Weights of a small GPT-style language model, trained from scratch on English Wikipedia.
Size: 8 layers, width 256, 2 heads of 128, vocabulary 4096.
MLP neurons of a small language model. Each row is named by its layer, matrix (up: input weights) and neuron, and shows model dimensions 32-223. Each number is 500 + 40 x the weight over its row's rms, rounded and kept within 0 to 999. Numbers have three digits each.
Before each neuron's rows, "fires on" lists the tokens most often at its 100 highest values on Wikipedia text that the model never trained on.

fires on: " Fin", " fin", "enn", " squ", "ear"
L2.up236:512410487445516563519493503511479420569470478463491541467516508542558513546434472418485454539474506435433512536461476494442537532532491523489497537445490481493424562491545534490463517499458433538538518490495528590497511534499435498564528527498471517459493486454478431520490464486497475527466451494462504527532491526480448467555520536490500548546512425457605501538511427477527453491507549473536500506500477609470434441444466498478473468510526556483392468467480526562457533489478452563473583539478534450473447559429489519523485490445493479456509487442492463523535402533522444424

fires on: " father", " name", "ob", "ount", "ich", " from"
L2.up322:524480505476586460466483540466585479490524549470535463439524536489483495465516520495554492512441542489477534537530469569465541499455562530513439442529516562489551457509480543471438458450461465527500511548486462525506485527548412515524530448500481441557437455434535504519500504467568499521505539494440528497423523409545476520507467520423460527464479500518526533513522566507473499464462557515536422497465481504487437518475460496507501394495535461545502538506454491504472550433458480528495551493586434438494422525556455451490463456558440591504524555531473450546509504497480477414

fires on: "–", "/", "ro", " of", "ath"
L2.up352:510413493590521506511522532453493475508518399497526554502499547450502518513505462494501612514497537525480472598491503601543515480476449562506447492483501456476483472482460469512475461468446560449490534443431525551475530460502512511561500502537554513512489511479468558554533431451541489507522459489427494443517509510515480488573440515450467547505455425520522573504486495511479504540498535552454398446522474502546521569459477491498425431488478469479493476473478523537461448404495496433507478528523506468486503498427506452476518530488488468493459551455472427519484543540472421503

fires on: " L"
L2.up419:413507518461488413579440477520479457506473511440555526518410492454477522511454515550439533456492613433502462538573430503483463464506513540541530425462498462500556492528507496433497507499454505473472481499488509458456516458522474527530540571502542524545469531474478500463505519498443513483499533500576515471527551515481525509488484489481544435483499505514532540518471404500472560495523484459575470510532534480549528413474521530508501548450588523563525486563535511494468463568521471451499500519436541531498468541520448544501545472472408557420507570484506506541505454509477417503

fires on: " ext", " tr", " int", "tt", "t", " att"
L2.up377:546493554545409553483544490433532518509531454547477477482512472567498479487468501495497537488514586458525463473553608492526594477491483483489462483516508496588502446487521482463564467460486443474478449439555441448492475465491504429483500526538462456487502447495513535505503461502476530489454547419542439398437486503537552453545531461456578521464428507556481496464521472552482447492483470489467593511495507492518420533537477529561503493437544499546525447534488449546447474521473455506493497502481451518563518481506513448461440441416523516486528535537530583401563525481520503489

fires on: "ai", "u", "ian", "ier", "le", "al"
L2.up482:514495502511446493460531492460491513512499499488474494490457532502486514411458616461438526553477506471568446523475414468509527491469437568494505515510482559535501512521515485433402537538498454516420424439423480522422501521550526455520595507491509449483443466479502543459512523477500552522500559487531501462514472510469496514477511454469500444478486521540473545538479514532568524402508446393479589512510476434507551508477457491545533520557577525519507448547531441474523464523492484526509520425470486470465479484480477561470546398457493559510486522479538532497443510495489493521

fires on: "'"
L2.up278:511578560568519500567480544562542514512472562538536537471430549467450500458461484553471555454461481511502484471474574531522533483477496492498464551508438500583572493504448488493482456470550484519498447492491453552510503509514558484469454481577497545456472540473453578493504509481490532499479442461561521445528449538470496567517444564453478508436417559468547491502514530460529499544466487535463466449555497441513558498508513482469499498470470472457550540543459484550478506450457486451491519464544493412428493542479488479564580434531513528475445525497560500492481528595513513466

fires on: "g", " e", "og", "end", "'", " as"
L2.up115:518501510468516506498566548462489531479455471553464466542458573538532501466440499526548511476496461499480519480468490503469510466480497482515406396517486563541524536579465429510459528484499508482489576483509478514521463542481478421490536509519545543465532526497441493510526492547517465490540476474450478547499544482511514567510447538477569453498510606542566581442540524512484470511495479535483437470461457471445484497555523538456433483493611478496570501500422455457445466500484537554519492569511421415431489519481484487493455472537463521497509503534447476480489543472443513570

fires on: "in", " of", ":", " around", "am"
L2.up449:515546566518526488538472509477471476473577481516410468413493498497529501541455506550527513592503524424453540496521464577546560495488448503527513488539430472407539485548506533505532532497487442518502420555530519478491464527522564476551490484542489505503554547490545468548424487540502497516485482452531507511488475510477519507533488442526497476532444446474540474516398502482500432525553597458485570465510570519445557528536619495506537465474511503477388535505511449479452495486404487457515486463562460444523506431483495511518521433538500511498494419509541538460521573519495515486

fires on: "em", " top", "enn", "ult", "ass", "ern"
L2.up74:470423532509482454489433455448582485536450493481463480530544507544436479420532484507420487512497546469461512548519485499534476454538463488561540529443428462508402479501461528621517521509473502435462483517452527483543503501566447475491453487470444494453575442533496480536438495449457531429501388529476474468472524501549502519461472550433492472526486472515492436516471381475514455576518541499489456498488446562483559494541496496463505544523520551507502552521497528436512418497445498439563480499495463469543526530537461468538518493518523543485447555491540435583547401484502470545